Part of a small language model's weights: biases, 1021M tokens.
MLP neurons of a small language model. Each row is named by its layer, matrix (up: input weights) and neuron, and shows model dimensions 128-255. Each number is 128 + 32 x the weight over its row's rms, rounded and kept within 0 to 255.
After each neuron's rows, "fires after" lists the tokens most often just before its 100 highest values on Wikipedia text that the model never trained on.

L5.up2492 [103 182  90 104 134 153 146  89 139 148 129 134 125 149 145 172 148 100 142 159 141 133 123 151 130 183 119 127 151  83 110 141 101 132 128 150 101 186 185 119 125 101  90 122 136 138 166 189 124 162 110 127 157 109 158 125 126 141 101 111 129 121 153 130 161 171 125 137 111 166 103 126 145 144 161  79 109 159  94 110 107  96 110 111 141  51 180 120 145 172 128 114 137 123 150 136 183 146 145 157 102 129 145 164 120 167 105 103 136 154 153 100 103 126 103 169 207 132 151 120 103 124  85 130 112 165 108 116]
fires after: "| ", " "

L5.up2410 [174 166 180 134 142 141 146 117 111  79 136  56 151 141 114 142 155  96 194 141  87  98  95 101 129 169 110 143 155 141 129 146 154 112 103  82 126 143  79 218 116 169  28 181 120 106 104 131 155 138  88 148 133 115 143 123 151 127 113 141  43 121 108 121  96 118 228 139 154 127  76 144 114  89 138  71 162 166  93 153  66  91 127 134 178 139 122 126 117 146 168 170 153 132 138 114 138 218 157 175  94 109 117 161 127 110  97 113  99 175  72 176 181 157 106 117 169  52 148  80 138  98 115  78 101 145 140 154]
fires after: "-", "most ", "stor", "un"

L5.up1313 [109 153 173 128 129 133  91 132  98 106 142 148  97 151 136  94 120 137 124 104 152  97 106  79 160 128 149 190  91 153 179  60 151 156 100  87 168 110 119 121 130 148  82  99  88 105  74 112 137 158 165 126 163  80 121  99 123 148 159  75 135  80  75 136 206 100 152 137 169 168 163 149 199 121 128 124 137 189 133 176 153 169 140  97 134 138 160  92 106 157  97  97 126  82 160 126 164 141 148 116 112 110 139 147  61 106 137 136 110 148 131 103 169 151 172 126 103  95 127 129 118 173 122 107 185  92 125 159]
fires after: "Con", "for", "u", "in", "not ", "pre"

L5.up3012 [134 107 136 133 103  83 151 160  94 150 170 108 151 146 136 118 138 131 182 156  99 118 114 153 134 144 114 149 101 149 102 114 158 127 103 107 172 108 124 176 132 144 107 130 127  98  92 110  74  87 182 143 138 127 160  88 179 108 151 141  68 167 112 174  23 141 164  99  91 116  56 131  78 180 108  64 143 141 145  69 128 113 145 163 129 108 123 109  70 102 124 107 121 206 116 113  81 246 187 144 122 115 130 162 106 112 126 124 140 178 143  99 185 162 144 149 113  96 120  97 139 126 146 139 143 110 150 160]
fires after: "of ", "un", "most ", "-", "e", "up"

L5.up1274 [112 137  84 114 137 115 129 146 150 125 138 116 151 179 138 165 115  84 169 136 101 107 109 143 124 138 145 191 127  98 130 134 171 105  97 119 162 164 123 144  97 132  75  91  82 106 155 167 147  61 106  97 181  73 111 187 123 116  36 118 116 113 112 145 134 145 102 118 104 170 135 118  95  66 103  78 131 136  99 121 107 111 110 148  98  88 163 105 120 166 117 104 107 143 144 130 189 140 132 189 116 161 197 121 110 172 102 133 153 156 123 143 166 117  88 193  42 130 167 150 137 166 125 203 136 156  99 117]
fires after: "| ", ") ", "; ", " "

L5.up21 [111 124 103 180  48 118  83 152  91  99 106 132 132 205 123 113 116  72 189 131  76  64 134 136 156 151 134 159  81 147 171 112 182 165  17  90 167 131  71 153 129  76 118 129  73 105  87 114 115 131 109  92 117 126 127 135 161 145  93 107  75 145  62 140 133 180 163 139 168 179 152 131 100 116 151 115 168 185 151 126 108 151 128  91 177 164 106 144 131 147  92  82 131 142 145 110 134 140 186 175 179  95  92 150 107 147  94 148 131 149 128 123 154 161 166 109 123  84 111  80 111 131 154 138  72  95 155 116]
fires after: "un", "in", "for", "In", "-", "long"

L5.up946 [129 132 128 131 104  94 139 185 117  96 107 113 131 119 122 147 124  93 170 119 109 145 128 155 133 168  47 128 144 152 181  92  78  93  64  98 162 160  87 152 136 146  91 188 142 130  88  86 136 154 126 148 111 128 132 144  90 160 116 146  94 133  80 127 124 146 229 134 193 166  62 110 114 157 145 107 155 170 125 162 145 137 133  76 123 191 137  91 145 130 127 137 114 143  68 147 150 162 131 193 111 107 157 134  97 144  89 118 124 151 110 180 150 142  82 115 134  70 107 117 128 133 139 108 121 154 127  86]
fires after: "-", "un"

L5.up1611 [ 96 130  75  71 102  94 176 109 146 151 106 161 141 149 105 145 130 108 110 138 114 139 140 169 104 217 160 130 100 126 100  90 165 110 134 130 102 171 179 156 154  92 121 129 101 158 109 102 128 121 129 153 139  65 105 118 129 112  91 102 162 196  73 114 137  86 170 149 148  87 107 109 146  37 106  81 149  98 117 149 124  94 145 147  77 149 130 143 143 156 112  90 158 120 131 104 122 186 109 163 118 135 160 138 114 184 130 127 134 126 134 180 147 150 124 119 109 101 123 152 134 128  73 158 144 153 128 156]
fires after: "| ", " ", "— "

L5.up2788 [142  89 104  86 104 201 150 107 172 104 148 122 139  80 171  98 112  66 126 140 112  66 131 143 117 138 138 113 114 126  73 119 111 152 131 148  92 168 147 152  92  92 180 145 110 106 146 129 136 133 117 114 186 176 165 122  79 109  58 119  92 139 114 102 130 165 181 150 112  65 177  99  78  76 131 104 162 128  60 107 133  97 128  71 100 151 191 109  77 162 121 129 113 173 121 132 113  89 136  72 146 132  67 150 136 135 182 119 125 137 171 128 109 155 101 144 144 131 122 145 123  83 117 141 113  94 114 120]
fires after: "M", "^{", "_{", "ac", "Am"

L5.up155 [ 92 125  79 126 113  69 185 130 120 140 166 117 144 175 134 178 100  80 164 133 132 122 123 169 142 168 157 137 115 116 145 136 137  75 122 132  99 165 132 126 140 113  82 164 126 129 114  99 129  78 135 130 120 132 148 136 134 156 123  81  80 154  77 129 138 159 174 156 116  73 125 126 138  39 121 121 136 100 155 122  92  93 150 104 136 112 155  80 129 157 153 102  93 132 161 109 141 166 177 119 131 132 137 116 109 134 131 132 147 143 137 170 126 167 108 100  89 181  89 175 146 141  94 140 119 133 102 182]
fires after: "| ", " ", "4 ", "— ", "42"